{"d_mlp": 1280, "init_std_o": 0.0219, "lr": 0.0121, "lr_head": 0.00453, "final_lr_fraction": 0.05, "train_tokens": 1261000000}
MLP neurons of a small language model. Each row is named by its layer, matrix (up: input weights) and neuron, and shows model dimensions 474-601. Each number is 128 + 24 x the weight over its row's rms, rounded and kept within 0 to 255. Numbers have three digits each.
Before each neuron's rows is what it responds to, as a language model described it from the Wikipedia text at the highest values.

Responds to: Verb stems after "to". Verbs or verb word-pieces right after "to" or a subject, often split mid-word, such as rec|re|ate, vet|o, launch, join.
L10.up1138:149122144136120176152074104143140147137129120129140132105136154109170161144166150140135170121154078169164114125138119135099124135139108132134093099127111123178140087128139150177111132105113165132122136134121110116154165138121150121165083170147121116166083106101119132141167159141122097125127113111114106119152160131148144156118113125126143111093122130160109130114151110122132125127142

Responds to: Mid-word syllables in foreign names. Short vowel-consonant fragments inside long non-English names and words, as in Nasr ibn Sayy-ar, Prat-ik, Kasumi Ish-ik-awa, Nar-ay-ana.
L6.up941:134160138120136114119112132099105115061112135132101118083137141106143179130154122119113092163116121147083127109115087117139123161115088132138145066134096180118115080131153105142087148144085106107059143115117092128129106136134136148105129131094108133142105129154124117126118182138149108086116128119152163139191123132093125106136104119140118132204114140150120106116105115138146104115130

Responds to: Post-comma words and name pieces. Two groups: words opening a clause after a comma, like meant, both, based, and commented, and mid-word pieces of personal names in tables or lists, like Y-el-i, An-sari, Mal-ik.
L11.up171:119080145086151100067162147077164098129167105089143159118118135127117153120114105137097064118119147120122122073119093150122125172124134156080115154158136130117125117154113145159050121124129146136107111128107152156098150168080126108167134190124146134134085133109115081112134102127061108125131113154097130115146139067080149131111109133094075136094124119172158129177111141124146152128108

Responds to: Mid-word vowel pieces. Short vowel-led fragments in the middle of split words, mostly foreign names and rare terms, such as Nieders-ach-sen, abs-or-ption, Dubr-av-a.
L6.up1010:130113111113123137105118155084139141110091148090110090177099143146150165143126139117138156117124119090166102139089149106129110108178114116125103095174151137156168134103123075172154101102153157112123138135104075118121160156126099073118111104122122135133108111122162108139167141102162081123144085152133119094087155111106112094115158105165119147110098099121134090114176118180074097107117

Responds to: Non-English name fragments. Word-piece tokens inside non-English proper names, mostly personal names (Persian, Arabic, Turkish, Indian, African), such as Us in Uslu, Ak in Akrami, gh in Aghamirza.
L11.up970:132101149151096126102128133130114123118124126158138139134131158109160103094088117155110125089125096115113115134123124147129109157107079140159174134127163119101141127110103108137132098116129111099097095104110119130117124102113160114094106098185084105125133117170108177128115141141143139098079076111119122089122148133108161163141120143146165133111159126149179146126135115175126115089111

Responds to: Mid-word fragments. Middle subword pieces inside longer words, mostly verbs and names, such as st in understand, ro in destroys, he in upheld, Sanskrit-style names.
L10.up306:113145148120136137136110136150114101072145142153108131151139121157156139109160162120150147126127128157128106157069059177090128157132152088086140136144103159108105113146118162102137122126082113126130089120169120108138096122129126085097090146144119113096135110148139136146111173123136108115133127115129138126159100132094139089144129170123170165153152153135150105151129115099158159129079

Responds to: Clause extension connectives. Connectives that extend a list or clause with a further item, such as even, including, as well as, and; also Arabic name particles El, al.
L6.up258:142097104138130135164151154135076093122130132098125136081102126137134111168135108130129148157116144103115158122122157127161123127157107106125157099146133124128116121074137097117107121117143126128146143158145104170157104086148163116180161139137115161106139149160131135132076135075096090098140137126128165152133130096179176139176108137141105100129130114170154142124119119150154136128162

Responds to: Foreign name fragments. Word pieces at the start or inside foreign personal and place names, often a capital K, such as K of Krzysztof, zh in Nadezhda, er in Galerius; sometimes ordinary words (ranchers, ionosphere).
L11.up870:146117119081147123125110106117131127111160133132147166112109113194140145104176108124125158096122117135124156140150099132123114147153157091118095120129145117120177151123148140145113152138132130147139155132124140113169140172116108111084126135118094078138142147152160072143089135154132110172125160099113141130094122117121077173115120150136136156144099129144132122107118087117155126157080

Responds to: Verb-completing suffixes. Final word pieces that finish a split verb, often merged with a following "the", as in coll-ide, viol-ated the, join-ing the.
L6.up7:180092114150142146097124134140145137132142135093141122137080135155107122131068128134147126128126161142165142103137089158100118092152121115072160109134134125110135114094109135111088123142123130151147138127120159104146160119139149133137106106135136135115179119133109116139126113148136127130179140128115093148147153092131144149089149168122156127128141156106156171105098140130128132144086

Responds to: Mid-word fragment tokens. Non-final pieces of rare words split into several tokens, as in neutroph-il-s, var-ie-gate and osteop-or-osis, plus some standalone "an" before a noun.
L10.up376:148142126132132087110144125115168097178161111140120152105151122168119122111090119142144128110142108161126142154125136112143164167124141156161136089170126152128166127067179108129139127104127148124109145122138115140134140125145118137147144108110116140147133139089153130163128132170101175145117120136109144101098138141092139148103112125140156138078121128083122095118133126181154090171166

Responds to: Verb or object completions. Main verbs or their objects in narrative prose, often split mid-word, right before a to/in/by complement: obliged Manuel to, instruct the audience to, was born in; also table cell separators.
L11.up523:138120141111131137129150086160141122124128112142125154103082120155108160123145143173125176079078112088168124171079122124111129104121115166156081126122140133174175137122136116130119146122172165142108115122147138129114139138101114135107123114155129116160169138110124124140164176097145130115150077159098130128155141117081111137134158157108121168136136131185050115099136135112092155149142